config.yaml
num_key_value_heads: 24
head_dim: 32
intermediate_size: 3072
vocab_size: 32768
positions: "learned+rope"
qk_norm: false
attn_scale: 0.177
bias: "all"
init: "orth"
learning_rate: 0.000547
beta2: 0.95
lr_head: 0.00476
schedule: "cos"
max_steps: 7036
dataset: "wikipedia_en"
MLP neurons of a small language model. Each row is named by its layer, matrix (down: output weights) and neuron, and shows model dimensions 64-191. Each number is 50 + 10 x the weight over its row's rms, rounded and kept within 0 to 99.
A block is one neuron, or neurons of one layer that tend to fire together. After each block is what it responds to, as a language model described it from the Wikipedia text at the highest values.

L7.down749:74 53 35 21 56 51 34 50 40 54 40 48 51 57 46 50 53 58 42 67 25 38 56 49 54 63 53 50 51 66 31 35 36 60 55 52 57 60 62 29 69 54 43 47 60 36 61 44 43 49 54 34 44 40 35 54 36 45 50 53 54 30 66 56 49 41 51 43 49 40 53 50 64 42 38 31 66 47 38 42 72 46 63 45 51 59 48 62 52 61 62 43 57 52 57 22 54 51 61 48 42 28 57 41 62 57 46 54 37 58 48 40 53 72 62 46 46 49 49 48 59 61 49 60 50 61 48 46
L7.down1290:64 42 53 49 51 51 60 35 43 40 38 55 61 60 73 66 48 61 53 67 56 51 40 38 45 43 52 40 50 48 65 43 63 53 42 25 40 68 63 61 37 30 43 47 78 50 56 28 35 52 60 35 52 56 58 42 48 34 47 48 50 56 68 39 45 59 60 65 53 57 49 29 48 58 38 50 52 61 52 48 59 52 48 42 54 54 52 43 58 49 45 34 39 45 48 61 46 48 42 63 57 44 54 57 54 38 49 40 66 43 49 62 48 47 48 41 59 59 46 57 42 41 54 47 40 48 40 48
L7.down1351:56 63 75 53 43 48 52 72 29 51 39 40 54 32 42 46 67 71 53 63 36 45 40 48 60 56 38 39 53 73 43 60 57 47 53 45 42 27 45 40 46 67 38 48 49 51 63 52 60 56 59 50 44 49 62 55 44 41 54 50 57 62 59 40 44 37 55 67 73 29 28 47 67 38 51 40 42 34 54 50 57 56 54 68 50 47 63 29 48 46 69 47 65 54 59 52 28 41 43 54 51 46 55 49 49 54 48 44 53 53 51 22 52 64 49 40 61 68 26 35 35 47 46 38 35 65 58 42
L7.down1787:56 62 61 61 54 50 47 56 49 61 46 42 44 48 54 54 51 42 84 45 35 42 40 31 61 65 41 51 53 31 46 48 53 41 57 53 55 39 52 56 51 46 49 53 61 56 44 40 46 62 39 47 45 56 51 36 36 53 38 41 27 55 58 51 54 46 57 55 62 60 60 56 50 37 38 40 38 63 60 52 59 57 51 66 47 56 65 51 64 40 50 50 40 36 68 71 61 64 33 47 63 67 52 62 61 51 44 58 43 64 64 47 41 57 51 55 34 56 66 49 67 37 41 65 56 34 46 41
L7.down2185:38 40 49 55 70 21 50 50 46 50 43 43 49 53 62 65 55 69 45 54 56 60 51 57 57 53 44 64 43 48 61 47 19 50 49 55 35 52 43 47 49 45 48 24 42 60 52 60 28 81 50 49 43 54 48 52 39 46 54 51 48 50 31 41 57 53 51 48 56 55 42 39 44 41 47 44 58 46 56 51 61 46 36 47 50 55 42 34 47 53 33 61 42 57 54 60 50 52 64 57 44 47 49 58 39 52 38 45 57 45 52 55 56 67 51 43 47 47 35 47 63 40 48 48 41 35 61 67
L7.down2738:63 53 45 44 43 47 61 57 42 49 52 48 35 50 66 48 61 61 49 48 44 44 48 41 52 39 51 42 53 68 65 43 61 52 49 55 52 37 66 46 44 50 65 48 39 40 71 64 45 46 53 39 52 45 58 66 62 49 39 54 60 44 55 43 45 46 52 57 52 53 54 38 51 43 42 56 46 28 47 41 71 34 48 52 47 49 43 48 44 46 53 42 40 57 35 57 63 52 59 70 37 56 58 57 63 75 52 46 56 43 72 33 55 59 37 41 50 65 41 52 41 41 42 35 36 41 38 62
L7.down2843:48 50 34 57 35 71 56 39 50 44 60 52 54 54 56 65 53 52 41 47 47 60 53 25 58 44 46 43 60 57 63 57 46 58 53 64 49 46 61 40 57 47 54 57 47 62 51 47 52 40 47 62 64 57 50 68 46 51 52 48 65 51 55 39 48 37 53 61 53 75 39 64 47 56 54 47 55 46 49 30 50 57 48 47 39 49 40 62 56 48 72 25 47 68 38 49 62 64 45 37 47 47 63 35 34 48 48 49 55 51 55 23 61 47 42 59 39 62 67 57 44 42 38 46 54 40 42 44
L7.down2855:52 49 53 40 40 65 55 65 52 55 50 68 51 42 42 70 50 70 35 55 47 39 56 58 49 49 55 50 58 45 65 40 49 58 64 48 52 56 43 55 63 49 39 57 45 54 41 43 62 50 55 55 40 40 72 48 50 50 60 58 62 48 44 48 56 67 46 76 49 47 43 27 42 48 41 41 42 68 59 39 46 61 59 51 42 55 64 52 43 36 68 64 68 59 42 58 41 37 65 39 59 58 49 44 68 58 45 58 59 72 75 63 33 58 52 45 38 43 56 54 54 48 48 41 31 55 42 66
Responds to: Word-initial capital-letter pieces starting proper names in tables and lists, often foreign names or initials, e.g. S.Janaki, Sameer, AZE, Skomantas.

L4.down211:46 37 57 45 40 52 45 50 66 58 39 53 46 40 37 44 54 59 55 44 49 54 67 46 46 51 43 52 50 43 47 28 49 42 64 57 48 39 40 41 59 74 40 53 43 52 45 51 51 53 62 56 42 45 45 37 63 57 30 51 39 44 57 57 53 41 53 51 59 33 61 34 74 49 50 55 49 53 42 34 51 45 52 45 40 40 54 47 61 71 43 60 43 60 49 42 70 46 38 53 56 44 46 61 61 63 41 45 48 45 45 53 53 44 53 48 48 57 48 34 53 39 49 42 34 39 57 52
L4.down1069:39 42 56 59 47 61 45 58 58 68 46 47 50 41 56 38 69 43 42 53 56 37 66 52 41 56 21 49 28 42 42 41 61 60 64 43 37 50 52 49 58 22 44 44 56 61 54 57 63 53 56 59 28 43 62 52 42 38 38 46 59 65 57 49 42 40 52 37 61 51 50 51 55 48 53 23 49 53 49 44 46 57 47 59 61 71 44 55 41 48 64 59 43 55 52 45 36 17 45 46 54 62 47 34 56 37 63 48 52 47 41 48 46 51 13 34 65 40 69 57 48 54 59 41 42 45 49 47
L4.down1517:41 57 72 56 37 46 55 48 66 47 71 32 58 59 46 63 59 56 49 39 51 47 62 49 61 50 54 46 51 49 51 43 24 30 47 53 57 51 53 51 58 44 59 59 55 49 44 38 66 61 64 26 65 70 30 41 43 51 44 54 41 58 74 45 72 31 60 62 29 51 46 47 47 46 57 52 55 53 54 51 58 57 44 52 25 50 48 61 49 59 33 60 56 49 42 47 47 71 46 64 40 53 62 59 49 41 59 39 58 53 59 45 34 45 67 66 49 39 46 71 44 43 54 40 55 42 42 60
L4.down1657:60 51 41 50 39 46 67 28 55 46 36 60 53 43 36 39 46 60 49 62 34 46 51 52 47 46 50 54 22 53 63 37 45 44 35 63 59 50 56 30 45 46 43 67 55 48 51 60 60 55 59 43 57 48 46 46 71 37 34 56 41 56 37 44 51 47 54 51 43 53 47 51 54 61 36 44 60 32 48 61 44 40 48 32 60 46 55 53 59 66 42 38 64 38 54 24 37 61 37 37 46 49 48 36 48 38 43 34 47 34 42 32 33 49 55 55 45 53 43 60 35 40 50 53 40 34 60 29
L4.down2138:39 53 46 39 40 46 46 67 63 48 56 52 32 45 47 51 41 44 48 46 45 46 58 61 57 55 42 52 47 44 46 60 47 33 43 29 46 52 56 46 54 62 46 52 42 57 34 33 71 60 34 45 42 53 41 39 39 42 60 44 48 63 31 48 62 45 55 61 28 30 58 53 74 48 47 48 33 53 50 47 39 50 47 71 44 69 61 54 49 39 51 35 52 49 49 47 32 64 47 55 45 50 54 55 37 52 54 40 58 34 45 56 46 38 25 52 36 63 56 60 35 51 66 60 30 36 40 46
L4.down2650:49 56 66 66 48 58 43 42 39 62 51 48 35 49 55 53 56 26 61 51 44 53 50 31 49 55 38 45 48 55 46 42 72 45 45 62 57 48 46 44 55 50 41 71 55 43 62 43 51 64 39 64 65 44 51 32 51 58 61 52 48 79 56 58 33 60 52 36 53 48 65 50 37 56 46 36 49 51 52 35 49 34 38 35 32 62 56 47 47 55 40 45 56 36 49 37 43 31 55 32 54 63 32 58 41 28 50 43 67 51 56 61 51 42 26 34 61 41 55 66 54 43 53 56 25 47 63 31
L4.down2864:47 57 44 64 34 74 62 44 49 64 49 40 36 62 50 52 48 30 49 67 53 48 34 53 48 59 52 61 52 51 70 54 59 53 61 50 38 43 51 61 48 40 81 54 57 51 62 65 42 53 54 50 44 75 42 59 62 62 29 32 51 53 53 52 58 41 54 67 64 41 46 51 66 55 51 46 49 53 42 36 38 39 57 40 51 54 63 37 74 53 47 66 53 35 38 41 43 53 47 41 42 54 50 26 48 39 67 49 42 60 57 38 48 53 48 50 57 60 49 49 51 54 52 34 52 39 60 51
L4.down3029:57 68 35 57 38 54 55 52 55 47 54 48 40 52 53 47 47 52 56 44 58 58 43 36 49 44 49 52 44 63 51 50 59 54 52 54 52 49 49 49 56 49 57 63 51 64 65 44 46 53 55 53 55 59 53 44 47 36 41 54 53 61 62 52 61 46 39 51 57 54 50 47 69 37 54 57 47 41 65 45 48 50 49 38 48 55 37 50 57 46 62 57 59 43 60 48 26 65 42 51 55 56 51 39 49 45 50 67 51 35 66 49 47 40 55 37 58 64 43 42 53 44 48 44 42 50 59 48
Responds to: A lone initial letter split off as its own token at the start of a name or rare word, such as F in Fez, Fantom, Fallen, or A in AOP.

L5.down657:69 48 48 47 58 42 42 76 49 33 57 47 43 46 30 53 56 53 49 43 61 43 48 44 55 50 41 50 31 40 45 47 31 52 60 53 41 33 56 38 48 55 64 48 36 42 61 43 35 58 48 64 43 55 53 34 43 56 50 51 56 70 51 48 37 43 51 39 54 35 24 42 65 51 42 38 67 64 48 46 53 45 50 37 51 52 37 56 58 46 47 58 53 44 73 55 62 51 62 44 50 35 57 47 33 62 58 42 47 47 47 56 47 63 38 44 56 58 48 44 58 41 56 40 51 53 36 73
Responds to: Periods closing abbreviations such as St., Mrs., No., Pct., Cap., Cal., often in tables, plus mid-word pieces of foreign names (Meist-r-iliiga, Al-Marah).

L4.down604:56 25 41 43 32 33 44 49 53 66 47 37 57 45 63 43 67 60 49 55 62 39 46 51 70 49 55 37 43 31 46 46 58 34 56 49 60 55 52 61 51 52 54 57 50 58 47 33 57 34 46 70 48 57 49 34 50 24 30 36 44 53 62 43 53 58 64 47 58 26 61 36 66 54 63 54 52 53 44 32 56 62 76 44 64 38 38 64 49 46 56 39 52 43 57 33 44 41 50 60 67 48 58 31 43 46 67 55 56 64 52 67 57 63 36 59 52 42 59 39 52 50 50 55 48 48 42 49
L4.down932:59 60 53 45 53 67 33 38 50 41 45 53 38 41 67 42 49 44 33 46 48 45 42 57 58 50 33 45 36 41 44 50 60 51 34 54 47 50 60 49 38 42 23 27 64 45 65 59 53 39 51 43 50 48 49 35 48 57 53 36 48 32 64 49 61 56 47 41 40 52 32 42 34 55 46 47 51 49 45 40 62 57 41 42 38 50 42 46 35 29 65 47 58 38 57 43 40 52 48 48 58 60 40 40 39 72 53 55 39 55 63 46 47 41 68 44 44 59 57 46 54 36 54 29 35 64 51 80
L4.down941:57 63 41 40 52 53 46 59 52 36 45 58 51 37 57 58 40 50 59 57 35 47 46 41 46 55 50 51 33 58 49 63 44 53 47 43 66 66 49 57 53 42 55 59 42 63 39 53 40 39 38 35 51 45 50 49 69 40 28 65 59 60 27 56 52 51 50 48 51 32 56 51 47 47 55 53 47 42 55 29 60 44 51 46 56 26 54 57 54 44 47 56 58 57 49 58 50 54 45 59 55 45 62 45 60 41 49 52 35 51 69 46 46 62 50 58 61 48 53 57 50 55 54 33 70 50 40 51
L4.down1333:50 32 50 55 36 59 46 42 71 55 35 54 77 62 49 39 43 53 60 60 44 24 65 56 60 53 54 39 74 64 41 53 45 62 58 45 60 49 64 37 58 37 56 42 48 43 56 45 43 52 52 49 50 55 37 47 51 42 60 54 45 52 57 66 37 48 55 56 40 70 31 53 57 54 62 49 40 55 52 49 65 61 40 33 46 44 55 60 55 43 49 61 59 41 42 39 65 44 61 71 39 60 53 43 49 45 41 78 34 62 44 44 48 52 63 45 32 55 48 66 46 62 40 70 56 56 46 53
L4.down1902:72 53 62 41 45 45 75 47 62 55 57 54 39 53 38 52 29 58 46 60 47 25 60 58 46 56 52 38 66 38 43 43 45 44 43 48 29 51 40 42 66 56 35 58 43 37 57 56 34 51 55 44 53 63 41 46 52 62 40 44 43 36 46 52 38 46 54 48 40 42 41 43 65 64 54 65 56 57 46 28 28 42 50 70 60 51 52 54 43 65 61 49 58 40 45 38 48 49 30 67 61 64 52 47 64 51 45 41 44 48 56 62 53 61 38 46 42 59 82 59 54 68 31 56 32 66 66 55
L4.down2211:59 46 45 50 41 45 46 48 48 40 56 41 55 28 47 30 38 46 59 49 50 64 52 47 49 56 42 43 46 58 32 48 47 67 54 43 48 56 31 45 40 63 34 48 54 53 36 52 47 45 56 50 59 41 35 48 69 41 44 38 50 54 53 60 48 41 53 40 58 66 72 51 60 32 53 57 46 42 52 55 36 51 34 49 52 44 51 62 58 52 45 46 52 54 41 59 40 51 51 63 52 42 43 50 47 30 55 44 52 53 53 63 49 49 40 44 55 50 39 64 48 66 40 62 52 51 50 53
L4.down2365:46 45 57 65 39 53 22 52 56 31 47 51 47 63 56 51 47 35 34 48 41 47 42 46 72 60 44 62 48 54 29 49 43 42 61 43 66 44 60 49 56 55 62 55 43 42 45 46 56 35 52 51 31 41 62 44 50 36 47 64 54 45 42 50 52 77 67 56 46 35 52 45 35 66 54 39 38 68 55 48 60 62 64 46 60 30 49 49 57 59 49 54 34 44 59 44 50 18 46 68 54 67 57 56 47 55 40 39 60 44 50 40 62 61 60 56 60 55 58 66 28 57 43 56 51 56 33 60
L4.down2877:62 51 36 45 49 67 55 36 35 44 44 47 65 58 41 27 69 52 53 41 33 52 44 35 34 57 51 39 40 58 34 59 51 50 56 40 31 52 52 36 54 39 44 58 68 46 56 59 31 77 51 71 63 54 40 30 50 47 52 42 33 58 43 46 47 64 49 58 63 73 62 57 47 43 34 58 55 59 65 50 60 49 60 48 25 52 43 31 30 50 36 58 41 54 52 65 53 48 63 52 49 21 44 53 47 54 39 42 49 51 48 58 68 60 48 55 57 57 49 59 46 49 49 47 53 44 46 61
Responds to: Second word piece after a split-off initial "c" (c-ripp-led, c-aud-al, c-ond-itioned), plus first digits of years opening parentheses, as in (1939).

L4.down220:42 45 56 60 67 48 57 47 48 48 56 71 30 57 45 63 44 47 47 40 43 52 62 52 48 53 56 61 45 41 52 30 60 34 48 68 66 58 44 34 39 64 53 49 53 59 24 55 49 46 50 54 54 38 60 53 49 43 59 39 63 45 56 42 60 51 52 54 43 42 51 47 57 49 46 71 50 57 40 40 43 59 64 52 45 56 36 50 55 56 35 46 51 66 55 49 66 61 50 53 54 62 42 49 62 56 46 48 61 50 56 43 57 60 60 54 57 32 55 49 48 57 47 52 49 32 34 48
L4.down295:40 38 52 62 35 59 54 45 48 59 52 59 30 54 60 55 40 44 53 56 54 56 73 55 61 47 65 53 55 57 36 54 53 52 54 72 53 61 61 65 61 57 50 56 54 29 52 59 45 50 71 58 50 60 43 48 57 40 38 26 63 54 42 38 53 59 59 66 53 53 53 60 55 46 55 52 48 38 51 42 55 41 70 42 44 75 53 48 59 42 43 33 44 44 43 56 45 52 47 50 62 42 50 56 51 60 42 50 54 53 26 54 57 54 43 39 55 65 54 57 55 41 29 55 55 44 58 45
L4.down733:61 36 49 42 53 62 48 37 60 34 39 50 54 64 52 37 46 68 56 69 42 56 66 52 53 57 49 54 42 34 34 58 43 50 49 58 41 49 37 39 58 41 41 58 45 40 42 47 59 41 58 46 56 50 49 48 53 43 57 49 57 70 69 50 51 47 42 77 47 60 68 51 46 69 62 55 36 48 52 34 49 51 51 48 58 53 56 59 59 41 43 52 51 56 48 57 37 54 55 44 68 43 40 61 63 64 48 66 34 51 45 67 58 55 55 35 41 47 50 32 59 49 53 56 66 58 51 53
L4.down873:33 48 33 57 23 49 62 43 49 58 60 51 58 36 38 59 36 35 54 51 71 65 48 49 69 58 60 67 55 50 47 57 76 45 34 50 43 49 36 48 27 23 61 61 30 46 45 43 59 73 59 41 54 52 57 48 35 43 43 62 42 48 62 67 45 49 44 52 52 56 59 56 46 45 51 45 42 56 49 58 67 64 47 43 41 37 40 36 48 48 45 59 57 50 34 42 64 54 47 33 48 56 52 53 43 61 49 56 65 62 46 49 52 46 38 39 58 56 55 59 61 38 39 59 47 31 58 63
L4.down1148:56 35 62 57 50 45 68 42 46 47 56 67 44 57 54 56 39 37 46 57 42 49 27 64 43 55 35 64 61 40 52 27 42 72 55 54 59 69 54 42 40 41 48 67 40 57 54 53 59 40 71 61 20 59 56 40 48 45 47 30 52 48 53 47 41 45 31 58 43 54 49 61 38 40 64 59 55 39 56 54 31 51 54 54 56 52 73 47 59 54 38 68 49 66 51 58 47 51 25 50 52 65 47 54 63 47 36 66 47 48 50 64 43 46 57 34 60 52 44 47 55 50 41 61 53 43 60 49
L4.down1767:48 56 43 61 43 78 52 58 54 47 59 38 58 50 45 66 43 35 32 60 47 47 49 42 50 25 54 34 42 58 58 48 58 39 50 44 45 55 46 55 64 54 47 33 37 43 48 57 47 70 56 48 52 62 50 46 38 48 50 62 54 74 58 73 39 65 51 61 61 32 67 55 36 62 40 64 62 54 40 49 63 55 49 54 60 67 51 56 58 40 37 39 70 38 57 58 30 56 40 57 59 56 65 52 42 54 37 42 41 25 44 57 52 50 60 33 63 66 35 35 46 50 50 59 54 39 46 48
L4.down1811:47 48 44 71 50 60 58 39 65 58 62 61 59 50 48 38 31 40 51 58 30 53 60 55 37 47 35 41 50 62 57 37 59 55 54 53 52 52 39 47 44 53 28 44 65 56 47 48 39 42 34 40 63 45 32 58 43 66 66 39 74 73 43 53 64 59 61 43 38 38 75 62 50 48 47 44 65 48 43 56 57 35 62 57 49 38 42 47 48 44 58 53 59 62 47 47 38 42 43 67 39 37 46 61 39 48 61 44 48 45 45 34 42 64 60 53 58 42 57 45 50 63 47 35 37 42 61 68
L4.down3051:40 42 54 57 58 52 74 60 53 51 42 44 37 44 35 40 43 50 55 51 43 63 61 56 62 43 51 54 40 56 64 22 52 65 58 63 44 44 57 54 59 31 72 42 52 64 41 45 35 42 52 52 41 65 53 53 56 52 40 46 34 57 70 43 56 56 41 44 37 46 50 49 50 40 44 37 56 48 43 61 59 53 64 62 55 42 34 58 46 43 47 44 44 46 47 44 64 42 63 62 40 52 40 54 42 60 60 52 68 60 43 42 40 42 48 67 45 58 54 50 60 60 57 46 66 66 41 49
Responds to: Periods closing abbreviations before a number or name (No. 31, St. Jakob, pen.) and middle pieces of split rare or foreign words (URS, Ost-en, Wack-erb-auer).

L5.down1280:62 34 70 50 34 50 53 55 55 60 58 55 53 42 42 45 45 54 66 49 49 68 55 45 46 40 57 61 60 51 54 44 42 52 54 41 27 27 50 50 53 50 57 43 46 49 52 44 55 56 47 43 57 63 34 56 53 41 41 34 48 58 44 63 41 49 34 93 40 40 53 30 46 57 55 42 51 56 32 37 43 55 49 50 50 58 49 32 51 53 47 63 54 48 47 33 43 58 51 64 33 46 69 59 51 36 76 45 59 52 48 38 49 55 65 62 48 47 43 48 28 41 40 49 31 37 49 65
Responds to: Capitalized first-letter pieces that begin a split proper noun, often after a line break, parenthesis or comma, such as K in Köppen, Z in Zandokan, G in Gunba.

L5.down527:44 41 47 39 47 69 38 62 62 49 60 38 60 40 32 37 32 61 38 38 45 65 53 56 60 54 66 54 46 43 57 29 43 53 49 58 42 49 45 29 54 42 54 48 39 45 58 48 45 41 51 50 40 54 69 43 61 42 36 58 44 41 43 54 66 58 38 35 55 47 36 33 45 63 64 53 52 49 66 40 49 38 41 51 53 42 54 53 48 55 59 56 53 38 49 49 47 41 51 52 49 43 56 29 61 23 40 50 36 74 52 65 49 47 43 34 50 61 34 63 64 51 60 48 51 51 67 52
Responds to: Word pieces right after a short opening fragment of a proper name or word, as in St. Mary, McGregor, Tübingen, intricately; also digits in numbers.

L7.down576:49 41 53 63 61 45 46 42 54 38 38 64 49 52 50 58 56 51 69 40 49 34 60 43 51 61 43 45 39 59 13 59 43 42 30 51 45 51 53 39 55 43 41 57 39 48 56 55 61 42 48 45 69 34 69 57 53 37 36 56 53 59 46 53 62 63 46 39 37 40 47 58 33 64 46 61 29 43 45 60 57 50 73 42 59 45 50 43 42 52 27 56 45 41 59 40 60 47 73 32 45 53 50 66 47 32 42 38 32 55 64 39 56 31 61 64 65 62 55 51 70 34 46 67 49 59 40 34
L7.down868:48 47 56 45 65 55 53 56 43 49 65 50 36 37 49 41 41 57 55 45 40 72 52 41 35 44 46 41 55 56 55 51 46 43 32 46 47 30 55 64 46 46 68 56 64 51 51 50 61 43 62 38 58 37 33 52 28 46 51 54 31 54 59 56 53 57 47 65 50 78 47 52 49 40 55 46 48 48 30 41 52 41 60 47 59 50 37 31 56 40 63 59 46 58 38 53 50 56 63 56 25 47 46 70 59 45 38 41 53 46 50 60 51 42 31 42 46 50 48 44 60 23 32 35 52 49 57 63
L7.down1008:52 55 66 39 55 51 47 55 57 71 50 54 61 50 41 68 59 59 33 53 47 46 59 56 55 57 53 30 57 67 54 39 48 43 38 35 66 62 41 59 56 34 56 53 57 64 57 34 66 40 37 49 58 47 55 49 50 44 58 57 55 55 50 58 29 57 39 57 39 50 48 48 30 65 54 58 44 47 45 51 30 48 51 53 41 56 43 30 51 39 43 55 41 50 55 64 67 48 48 46 48 43 46 63 43 41 54 64 36 49 48 48 48 48 68 42 49 50 48 58 59 35 52 46 32 56 54 67
L7.down1487:37 44 38 56 61 57 47 48 44 52 67 52 59 29 51 44 45 32 48 53 47 58 58 52 57 38 49 67 60 49 42 32 39 48 59 50 53 61 50 66 50 52 31 66 56 33 46 44 50 50 60 43 62 60 60 46 49 51 52 43 37 51 54 54 49 32 51 59 76 46 18 54 72 36 57 45 43 37 52 33 46 62 59 39 54 66 56 69 53 53 48 57 54 50 45 51 55 48 56 49 46 51 45 41 59 42 58 44 58 54 50 41 34 69 47 53 54 41 45 59 82 45 61 42 61 48 45 61
L7.down1628:49 41 48 56 57 60 61 48 56 48 52 63 59 44 49 30 59 66 52 50 63 47 60 48 59 50 53 31 36 49 62 44 73 75 39 47 62 55 46 53 47 38 50 63 34 47 38 43 32 41 44 46 37 54 49 41 53 42 52 58 42 58 46 37 42 51 53 36 48 40 36 54 52 69 37 62 42 54 54 44 50 55 50 45 62 65 58 55 66 73 61 51 58 41 55 49 77 50 43 38 69 50 46 45 49 48 51 63 35 62 42 61 50 47 41 39 48 44 47 62 43 50 52 58 40 57 60 67
L7.down1697:53 54 46 57 53 66 48 60 47 50 49 33 43 41 55 52 49 61 45 49 56 38 34 49 52 36 46 60 42 43 23 58 75 45 51 39 49 52 49 61 58 53 58 64 50 59 54 52 39 53 43 61 42 52 54 24 52 55 52 44 38 64 62 32 64 28 56 37 35 54 46 55 29 27 50 50 66 37 51 37 47 53 47 42 57 41 63 51 46 49 52 46 51 53 48 37 49 50 48 48 55 36 43 35 43 52 45 70 53 49 39 44 52 53 40 55 43 31 46 63 48 35 46 59 51 58 53 48
L7.down2417:57 47 54 32 42 59 48 50 54 65 48 41 44 42 61 36 58 47 34 36 49 54 52 54 34 68 49 51 41 65 44 31 51 48 53 49 37 48 47 46 43 53 52 53 62 67 55 46 52 48 55 40 59 41 37 51 63 55 35 47 60 62 54 39 51 45 46 53 36 32 50 50 64 45 53 62 50 52 65 47 52 48 44 37 52 36 55 47 62 43 61 63 52 54 58 39 52 41 45 48 51 72 64 48 37 57 51 43 65 32 49 62 44 66 63 38 48 45 52 19 50 56 55 52 31 56 54 52
L7.down2898:58 47 37 63 49 66 55 52 50 60 43 68 54 33 54 26 41 53 47 59 61 58 35 57 40 37 65 49 59 40 57 51 49 42 40 52 70 43 56 52 56 49 49 60 38 43 49 34 67 52 53 45 50 44 59 40 57 52 55 50 35 46 55 48 60 41 39 45 54 36 50 60 46 45 51 53 48 62 59 55 44 17 32 46 59 39 40 39 42 73 53 59 53 36 50 67 67 55 45 39 55 47 63 52 40 53 39 46 57 40 42 55 36 45 61 57 42 48 51 55 58 53 62 52 46 47 45 64
Responds to: The second digit of a four-digit year (the 9 in 1984, the 0 in 2011), mostly in lists, tables and date ranges.

L7.down496:26 28 57 55 56 48 31 40 71 51 69 57 58 41 59 35 56 52 53 35 50 52 62 34 49 54 47 38 52 53 66 49 57 50 56 44 60 61 40 54 49 57 29 46 61 47 75 35 44 57 31 51 44 60 62 69 51 50 54 45 52 38 45 40 45 48 55 68 65 53 59 41 61 76 49 34 62 48 47 54 76 42 43 54 48 61 49 56 40 55 41 52 40 24 39 42 49 41 67 51 26 58 50 53 54 55 51 53 50 50 41 45 59 63 59 43 41 45 38 59 55 52 47 44 50 56 60 50
L7.down682:54 46 48 55 55 41 52 43 47 62 26 60 46 46 71 51 54 62 45 52 55 37 52 52 59 62 63 51 53 62 54 40 41 48 53 60 51 62 55 55 61 49 51 41 51 52 58 45 50 63 53 58 52 37 49 56 53 34 53 46 56 44 59 42 48 42 47 55 46 35 58 54 60 54 44 59 46 44 45 63 51 59 41 39 58 41 56 54 47 52 61 64 44 38 42 38 54 64 68 53 57 64 50 46 35 50 49 55 60 46 60 57 59 48 64 53 48 60 39 49 56 54 42 45 49 38 69 73
L7.down730:72 49 52 52 42 66 36 51 27 56 48 56 44 68 61 35 42 52 45 42 40 29 50 60 48 31 38 38 52 44 36 47 34 53 52 47 54 57 62 47 43 51 48 60 60 19 58 68 48 61 51 58 69 19 57 31 52 40 28 43 43 54 41 64 42 55 45 51 43 44 56 40 39 45 38 54 40 46 41 49 58 41 49 52 38 24 51 57 68 41 57 46 53 61 61 41 45 46 67 55 38 75 43 47 42 58 45 64 43 56 42 40 63 29 39 57 55 27 49 35 59 45 65 51 40 54 53 58
L7.down844:69 48 53 57 71 46 25 44 56 54 48 44 52 66 42 62 36 48 46 39 57 42 44 71 53 58 57 59 61 61 55 43 49 57 49 52 49 73 55 65 38 52 62 42 49 58 42 44 45 46 70 53 46 50 76 46 47 33 43 41 46 61 54 60 54 44 55 45 44 35 62 54 42 49 58 64 66 47 47 58 49 50 54 66 52 47 37 43 40 57 55 49 43 49 58 53 51 35 66 52 34 53 43 38 59 51 60 49 43 48 34 45 26 48 53 40 56 44 53 53 54 50 44 78 43 54 47 48
L7.down944:40 69 49 35 38 45 40 60 59 48 43 50 47 40 54 58 69 47 51 64 53 51 45 31 73 44 53 65 39 53 44 41 50 52 44 43 53 52 48 45 33 54 59 59 69 36 61 51 56 44 58 51 55 52 57 48 55 45 46 59 57 46 47 46 48 48 61 54 48 44 53 34 57 52 61 54 44 38 34 50 48 47 63 60 44 56 46 57 38 54 56 50 49 52 51 31 34 66 54 48 61 44 61 44 39 49 44 52 43 46 43 44 50 44 54 43 58 54 52 48 50 64 35 39 42 71 29 51
L7.down1151:48 46 53 67 39 44 43 56 35 49 46 30 50 44 60 39 56 63 50 55 59 47 63 58 49 58 54 43 37 61 60 35 48 45 68 75 47 33 44 50 49 44 55 42 45 53 38 65 42 49 31 46 51 51 51 47 39 34 44 54 45 63 29 55 40 50 43 57 49 60 65 50 47 63 47 57 53 49 59 51 64 58 39 53 62 56 60 54 44 38 51 57 63 56 38 42 63 57 50 52 59 56 54 71 55 49 60 44 60 55 26 50 50 51 43 59 48 58 43 46 74 51 44 51 25 50 43 60
L7.down1172:40 53 50 58 39 48 48 49 48 40 50 45 50 46 60 39 47 49 53 44 45 55 55 33 57 60 38 73 49 71 48 55 53 60 50 53 43 48 24 38 40 43 53 52 54 51 38 60 34 54 74 54 52 62 40 62 47 50 55 31 49 52 53 62 71 55 42 47 61 55 61 64 32 43 54 53 54 28 40 45 28 51 55 36 51 54 61 58 57 61 50 51 31 45 45 43 47 51 48 48 60 37 62 39 49 43 40 30 45 46 51 64 29 55 36 40 48 69 49 69 43 56 49 55 45 61 57 53
L7.down1393:32 67 35 62 57 56 50 55 57 52 52 49 60 55 67 46 39 50 46 61 57 57 67 55 44 53 48 50 46 47 44 67 56 59 55 48 53 51 53 50 40 67 47 52 46 68 49 50 74 52 56 52 58 52 55 43 57 30 63 63 33 58 61 48 55 49 55 57 64 44 63 48 51 42 50 47 46 47 57 45 57 40 45 39 50 49 33 63 52 46 46 40 41 51 63 64 44 58 62 58 58 32 33 45 52 60 46 40 49 43 54 60 50 56 52 66 51 53 52 55 47 39 53 76 48 50 62 43
Responds to: Periods inside abbreviations and initials (No. 75, U.S., e.g., a.e.t., Ph.D.), and weaker on digits mid-number or time (14:12, 500,000).